python train.py --n_layer=26 --d_model=320 --n_kv_head=5 --norm="rmsnorm" --init_std_qkv=0.0241 --init_std_up=0.0241 --beta1=0.95 --beta2=0.98 --grad_clip=1.0 --schedule="wsd" --train_tokens=727200000
MLP neurons of a small language model. Each row is named by its layer, matrix (gate and up: input weights) and neuron, and shows model dimensions 128-223. Each number is 200 + 20 x the weight over its row's rms, rounded and kept within 0 to 999. A neuron's up and down rows have the sign that makes its largest values positive.
After each neuron's rows, "fires in" lists the words (lower case) most often at its 100 highest values on Wikipedia text that the model never trained on; "fires after" lists the tokens most often just before its 100 highest values on Wikipedia text that the model never trained on.

L3.gate453,218,234,163,212,200,180,193,187,247,212,162,224,185,205,229,171,215,235,164,189,174,224,207,204,238,193,209,191,175,224,205,195,210,222,227,189,167,171,194,181,169,174,177,224,219,243,204,170,212,231,190,162,202,197,217,193,205,194,217,215,167,181,246,224,209,198,224,191,191,181,215,183,219,168,145,197,201,202,162,236,189,178,193,187,223,220,214,183,202,192,222,198,221,154,192,239
L3.up453,180,200,212,166,218,184,223,172,202,181,208,201,176,200,233,185,210,182,204,167,191,204,198,198,171,229,187,201,193,180,167,201,206,195,186,179,187,224,228,221,184,174,221,182,205,197,213,226,185,165,202,191,194,193,170,236,213,204,203,207,208,231,195,179,216,198,186,238,226,183,194,186,197,190,208,182,206,191,194,214,175,190,176,151,168,237,243,224,198,196,232,211,199,178,176,214
fires in: "in", "to"
fires after: ". ", "\n\n", "\n", "- "

L3.gate309,203,243,190,192,190,193,206,205,178,222,201,187,167,197,171,214,201,199,195,226,215,211,241,144,203,206,179,207,220,184,198,194,186,178,190,237,200,142,230,244,204,214,198,197,185,208,204,215,236,172,204,174,216,218,174,197,183,220,187,208,191,216,185,206,249,198,221,178,202,205,239,195,192,213,196,190,189,221,222,215,192,238,173,223,214,252,193,201,206,204,199,191,208,225,194,186
L3.up309,194,212,218,214,185,196,204,224,200,229,200,215,193,224,197,224,185,190,232,200,247,203,237,211,157,240,216,220,182,191,164,193,219,189,197,203,213,185,207,228,213,227,224,202,188,216,183,180,205,142,202,185,247,202,220,185,195,198,205,203,193,205,192,210,223,167,203,166,201,210,228,203,172,253,169,177,190,203,222,211,198,234,190,180,195,198,204,201,196,212,163,166,210,197,205,218
fires in: "3", "2013", "37", "3rd", "2023", "39"
fires after: "| ", "201", "(", ":", "202"

L19.gate416,194,266,207,195,197,187,206,213,185,204,172,222,220,185,229,201,178,236,177,196,185,193,196,166,184,204,157,217,180,182,221,192,239,242,183,195,170,203,204,226,178,176,205,234,235,228,208,190,217,199,203,186,216,232,211,167,226,180,206,209,199,158,197,170,223,228,213,177,194,177,180,205,238,214,205,233,199,184,214,171,181,183,209,202,215,203,195,201,181,188,201,188,213,199,196,232
L19.up416,187,190,228,192,240,234,231,213,169,207,187,195,226,192,170,188,200,201,208,190,187,205,197,206,153,216,192,188,220,179,208,217,196,216,172,185,180,172,207,206,179,215,212,202,186,188,190,231,208,241,197,169,214,212,199,205,198,181,197,204,191,147,229,207,158,199,191,221,181,180,204,176,201,217,217,207,171,215,190,218,185,182,184,207,188,184,212,190,195,191,201,160,159,227,213,182
fires in: "on", "in", "career", "however"
fires after: ". ", "\n", "\n\n", ", "

L19.gate285,218,206,187,203,241,203,165,230,218,162,257,186,199,183,252,206,205,202,202,195,228,187,231,196,196,204,196,226,220,176,206,199,222,219,187,202,193,181,232,213,182,202,175,229,207,205,188,209,212,216,168,190,226,210,205,192,241,178,202,178,191,152,192,176,170,193,183,200,246,203,198,183,218,195,178,198,200,190,202,186,164,166,199,217,226,202,197,213,213,179,209,198,209,174,209,195
L19.up285,212,195,189,184,224,220,210,229,199,206,196,200,232,187,203,212,209,193,209,201,197,236,164,222,202,183,184,212,157,187,207,192,182,206,162,193,193,216,226,178,197,213,176,182,207,226,184,203,188,189,177,188,184,208,169,205,182,198,235,204,240,205,154,215,217,184,209,242,185,224,168,190,209,196,187,177,225,218,220,197,212,200,191,206,205,198,161,208,207,175,177,183,194,173,188,182
fires in: "after", "before", "during", "despite", "until", "following"
fires after: ". ", "\n\n", "p", "S", "ollow", "or "

L3.gate1015,201,174,180,203,224,211,184,194,188,180,225,217,182,214,181,158,200,195,188,177,208,216,170,232,228,207,255,202,229,200,239,181,178,224,208,227,153,185,178,203,224,176,194,177,204,211,217,202,190,205,185,231,193,222,217,194,202,185,230,203,224,226,204,205,206,163,188,187,222,185,187,227,174,197,212,197,208,217,220,206,197,192,196,241,211,216,189,202,190,202,195,178,195,199,213,169
L3.up1015,210,211,195,217,173,205,199,186,208,212,189,235,223,187,189,214,220,165,207,150,187,191,227,195,227,198,194,224,193,218,189,202,209,203,168,202,198,191,215,234,229,202,164,193,229,205,179,193,161,240,208,189,202,202,212,243,200,205,227,174,218,240,243,243,185,209,188,200,237,205,202,211,182,188,157,179,232,210,163,188,177,180,215,195,206,220,234,210,175,186,166,195,215,150,171,209
fires in: "same", "following", "year", "per", "said", "upper"
fires after: "the ", "up", "previ", "that ", "same "

L6.gate880,205,226,209,237,198,187,214,195,212,187,201,202,198,200,226,173,196,209,203,179,209,200,193,181,198,194,192,202,202,189,209,208,201,208,196,150,215,191,197,210,200,174,162,217,226,212,183,256,214,177,193,167,210,218,174,239,227,190,239,187,237,191,140,192,197,220,204,199,222,167,201,233,205,199,182,181,234,241,207,220,193,194,215,234,194,196,209,241,186,165,230,180,195,182,212,189
L6.up880,165,214,176,198,200,202,189,166,216,242,229,169,178,221,170,157,172,195,169,175,191,229,215,159,175,179,194,194,167,225,206,189,184,236,198,184,201,210,209,215,180,196,223,212,218,195,171,217,216,205,185,177,173,177,206,214,195,219,197,195,197,199,215,215,200,193,185,241,268,212,210,194,212,171,207,239,220,238,218,183,170,195,171,210,218,220,199,198,166,209,232,196,207,206,203,201
fires in: "following", "at", "while", "after", "when", "once"
fires after: ". ", "Wh", "\n\n", "ollow", "F"

L6.gate949,183,173,176,226,198,229,224,234,222,201,218,229,199,192,213,189,207,218,184,208,201,204,204,171,193,213,183,184,200,191,188,207,197,200,189,217,195,184,176,173,175,212,200,197,210,174,191,225,201,199,172,209,225,212,174,213,208,218,201,206,215,196,179,162,209,169,223,188,188,221,180,174,214,156,204,209,201,196,186,226,150,199,200,208,199,216,199,176,221,165,202,190,208,197,199,177
L6.up949,236,198,173,200,216,190,218,189,211,188,242,165,176,199,251,195,204,185,185,196,243,181,210,168,208,159,200,203,214,203,180,203,223,191,196,198,189,190,189,202,206,190,175,219,224,215,196,177,216,212,194,185,197,153,191,210,185,183,216,212,199,162,196,187,216,183,196,184,195,201,217,200,192,195,184,169,179,204,181,181,185,203,210,188,183,190,183,222,189,226,173,204,217,208,199,220
fires in: "it", "character", "security", "category"
fires after: ". ", "charac", "ur", "ot ", "\n\n", "ateg"

L3.gate1062,197,187,243,234,185,179,201,196,174,185,162,199,202,208,199,235,214,216,199,203,233,184,160,227,177,199,208,197,187,183,219,200,152,197,199,182,191,204,233,202,206,191,179,208,212,214,176,213,224,216,183,182,183,173,206,207,226,204,197,218,237,219,178,191,210,204,218,231,183,223,200,189,187,212,202,200,192,176,165,242,195,205,196,187,199,216,229,238,216,201,201,227,182,231,222,211
L3.up1062,144,198,202,212,208,221,189,189,168,186,239,189,221,237,192,210,168,209,214,182,183,215,216,221,209,182,213,189,211,201,205,208,218,214,222,193,216,188,195,205,212,172,174,215,158,212,211,199,196,211,180,222,218,203,194,249,222,189,174,183,219,237,215,189,209,206,203,213,200,179,220,196,180,199,248,193,228,198,202,190,216,134,231,198,197,206,239,199,197,207,173,195,213,217,204,201
fires in: "railroad", "squadron", "avenue", "squad", "return", "due"
fires after: "qu", "ro", "ven", "retur", "s", "Ro"

L8.gate720,192,229,195,149,224,228,203,200,184,209,186,209,208,171,193,197,182,181,229,199,203,181,225,151,206,190,209,177,212,178,205,197,185,206,195,186,193,171,220,177,199,210,207,170,228,188,212,210,227,201,200,184,211,196,227,200,188,209,220,180,198,223,209,171,168,246,212,194,169,237,178,200,178,189,207,190,211,212,234,197,200,181,228,196,199,183,199,212,179,189,199,205,250,238,220,238
L8.up720,191,214,227,204,190,204,201,204,172,216,184,203,207,201,204,197,199,220,243,214,192,217,187,190,178,220,183,211,221,241,200,213,238,196,213,225,200,206,202,218,215,183,154,232,180,176,217,207,193,196,182,239,215,165,208,215,178,183,237,192,197,179,201,211,207,197,197,224,178,210,200,220,170,213,222,207,197,176,242,186,187,208,174,198,202,168,191,185,205,210,185,194,175,203,208,183
fires in: "he", "they", "them"
fires after: ". ", ", ", "\n\n"

L8.gate437,212,213,238,170,224,161,232,206,203,224,177,221,202,211,184,207,194,195,182,206,194,210,182,198,183,200,207,195,208,196,175,221,226,199,203,206,181,189,160,205,221,187,200,200,185,206,218,201,189,194,214,199,174,203,207,212,190,218,189,211,187,184,174,183,226,205,245,214,195,197,197,204,238,245,206,200,216,181,172,156,161,206,162,164,211,214,217,215,179,167,212,196,185,216,198,182
L8.up437,203,223,231,216,208,157,201,185,222,220,249,171,198,204,224,213,237,194,266,213,195,190,202,242,187,254,221,225,211,193,186,194,188,180,187,176,212,199,194,199,197,193,217,191,196,211,209,217,206,194,211,201,222,203,187,171,201,208,205,207,187,178,175,171,220,193,211,193,189,198,205,210,207,200,225,212,218,202,180,186,224,233,218,174,250,159,190,184,200,191,214,204,172,227,204,211
fires in: "first", "broadcast"
fires after: "the ", "The ", "s ", "c", "was "

L3.gate487,188,189,191,208,166,203,174,241,242,184,195,192,189,191,204,163,203,210,177,213,194,195,212,201,206,175,203,205,203,189,195,203,204,224,190,214,208,196,213,204,202,204,234,180,225,194,203,201,224,195,193,204,156,167,169,184,198,200,203,210,189,184,184,223,198,211,213,187,222,145,228,243,200,176,185,182,198,183,152,197,192,198,180,183,214,194,187,219,178,210,192,210,170,223,212,191
L3.up487,172,196,186,184,176,195,185,251,212,192,188,195,207,169,202,167,180,199,190,222,190,230,225,215,214,204,192,215,208,178,234,197,210,207,184,173,213,179,241,194,198,206,172,192,195,196,236,197,206,192,186,205,213,204,208,201,203,250,193,225,187,211,237,185,206,170,217,190,244,163,232,171,171,179,192,173,183,191,196,208,197,182,212,199,192,185,227,196,210,226,194,215,165,184,165,163
fires in: "the"
fires after: ". ", "\n\n", "\n", "- ", ", ", "| "

L3.gate1228,194,206,209,189,205,227,215,211,246,201,184,208,235,205,200,213,212,179,180,143,201,196,227,203,194,231,218,188,195,179,184,189,191,193,225,177,186,209,198,225,217,219,165,182,190,230,197,176,166,235,245,177,200,220,203,241,199,224,219,208,217,189,207,185,169,185,211,188,219,213,203,191,208,223,190,172,210,196,159,198,204,183,238,191,237,197,222,162,190,174,212,210,200,172,174,189
L3.up1228,229,213,226,197,183,256,215,203,223,185,190,154,214,194,184,185,193,187,218,183,188,183,195,192,200,187,183,194,193,205,173,192,185,175,200,216,184,224,199,216,220,188,201,218,201,207,205,167,206,184,220,176,166,188,161,223,202,227,218,208,230,166,179,173,183,180,214,180,186,183,193,226,222,212,221,157,231,203,211,170,209,221,202,172,223,201,219,196,199,191,206,218,185,222,181,218
fires in: "of", "professional", "juan", "joshua"
fires after: "University ", "J", "prof", "F", "h"

L19.gate547,222,209,237,166,200,181,189,223,192,195,215,199,204,209,194,202,171,184,220,216,210,196,211,194,215,188,186,173,174,209,187,190,225,228,199,187,165,227,210,233,194,206,191,187,178,205,195,177,250,204,187,138,205,191,182,200,217,196,238,168,158,171,193,195,192,214,187,182,164,207,177,176,182,182,189,211,216,204,193,167,205,212,169,206,200,224,173,217,191,208,206,218,195,204,208,227
L19.up547,210,218,208,209,181,189,151,223,154,223,191,166,206,208,225,170,197,199,211,202,173,220,176,203,200,195,186,210,219,161,207,235,201,195,182,158,209,226,204,178,195,213,196,182,205,215,209,247,168,184,209,196,219,157,221,211,216,182,219,196,210,218,168,196,224,211,202,175,208,203,185,212,203,204,215,165,211,228,211,193,190,219,206,165,168,202,220,192,207,185,209,227,236,199,233,217
fires in: "the"
fires after: "on ", "after ", "ou", "On ", "By "

L6.gate966,212,223,186,196,199,232,186,204,184,206,225,192,201,205,188,212,154,203,207,186,225,195,184,217,213,237,200,218,212,211,165,155,187,166,188,234,183,209,186,206,232,182,143,183,211,191,168,261,202,197,189,207,238,188,205,217,195,204,203,213,167,219,189,185,211,199,231,200,178,191,195,210,184,213,205,205,234,232,203,195,174,198,199,214,217,206,194,198,175,201,182,190,240,189,219,235
L6.up966,224,193,183,214,186,199,159,238,220,203,214,176,209,166,194,211,210,222,175,205,233,231,200,209,205,201,185,241,208,184,202,218,216,193,188,195,208,207,195,189,206,205,213,219,191,204,189,196,207,187,195,175,194,202,180,178,176,203,218,196,248,161,208,195,222,213,216,197,211,212,168,230,227,185,172,177,238,223,181,229,171,231,189,238,209,191,216,161,200,203,199,197,188,193,195,227
fires in: "s", "women", "senior", "men", "who"
fires after: "'", "ey ", "Sen", "\n\n", "Wom"

L3.gate1012,177,222,205,205,226,186,215,200,192,193,199,190,215,204,201,198,185,181,204,224,217,198,223,194,204,147,166,245,201,186,209,189,189,175,188,197,222,178,202,216,179,173,194,213,223,180,210,206,174,203,201,201,178,219,187,195,191,206,182,192,212,203,182,210,202,184,200,199,163,190,194,222,203,231,202,148,246,200,222,217,207,197,187,200,233,206,219,206,215,157,181,254,213,221,233,244
L3.up1012,172,202,204,230,202,193,213,184,184,231,231,214,221,217,212,179,197,212,208,206,199,141,218,215,181,182,212,197,206,192,214,173,241,194,210,176,204,189,205,215,189,215,193,212,203,211,174,221,189,197,162,204,202,214,202,209,178,224,189,207,179,183,221,186,141,238,206,181,192,203,186,192,213,181,208,179,194,165,200,174,210,202,179,206,229,198,188,205,204,158,196,210,217,224,198,196
fires in: "of", "technology", "archaeological", "preceded", "sociology"
fires after: "University ", "chn", "County ", "ute ", "ae"

L8.gate1178,203,233,149,195,175,186,204,201,213,211,157,260,196,181,219,182,213,205,198,164,208,217,203,186,179,208,197,213,223,179,203,205,205,201,220,169,155,177,195,186,203,228,210,193,215,212,172,203,170,205,208,203,220,205,193,178,222,204,221,212,173,193,178,172,182,173,179,185,185,208,201,225,215,173,216,184,202,196,195,206,225,205,226,172,183,240,203,182,184,218,206,223,166,187,184,156
L8.up1178,207,181,204,189,219,227,226,176,203,235,185,212,185,155,224,165,169,240,217,169,186,192,222,202,216,183,210,235,214,196,230,232,216,187,213,185,183,208,206,187,201,198,202,200,192,203,160,179,220,216,187,190,208,159,178,231,213,157,223,195,202,211,133,196,203,212,179,218,171,209,211,226,219,195,186,153,206,175,194,179,168,228,232,203,194,229,215,186,180,199,191,223,220,224,183,180
fires in: "he", "they", "his", "she", "it"
fires after: ". ", "\n\n"

L8.gate363,223,219,178,173,201,189,252,218,165,195,198,231,214,226,175,198,194,167,202,194,220,204,188,212,227,202,201,218,204,185,177,189,177,217,198,154,185,173,180,225,198,159,197,179,146,212,168,201,178,240,184,203,192,195,196,207,230,219,185,197,200,213,187,213,151,161,193,195,188,197,201,198,172,232,203,215,209,203,152,226,176,205,215,213,196,209,201,203,199,188,218,159,207,187,249,205
L8.up363,212,236,213,185,196,159,219,197,178,231,196,215,202,202,216,212,202,197,205,198,181,196,182,200,195,206,205,205,181,198,206,198,199,192,197,211,198,183,208,200,179,196,204,208,189,192,171,201,193,204,211,202,216,192,189,210,188,169,220,158,206,189,224,199,160,185,168,225,178,189,193,211,196,187,200,220,217,158,155,192,193,169,201,208,207,183,226,202,182,188,173,188,201,178,225,203
fires in: "same", "first", "another", "final", "best", "also"
fires after: "the ", "was ", "n", "Histor"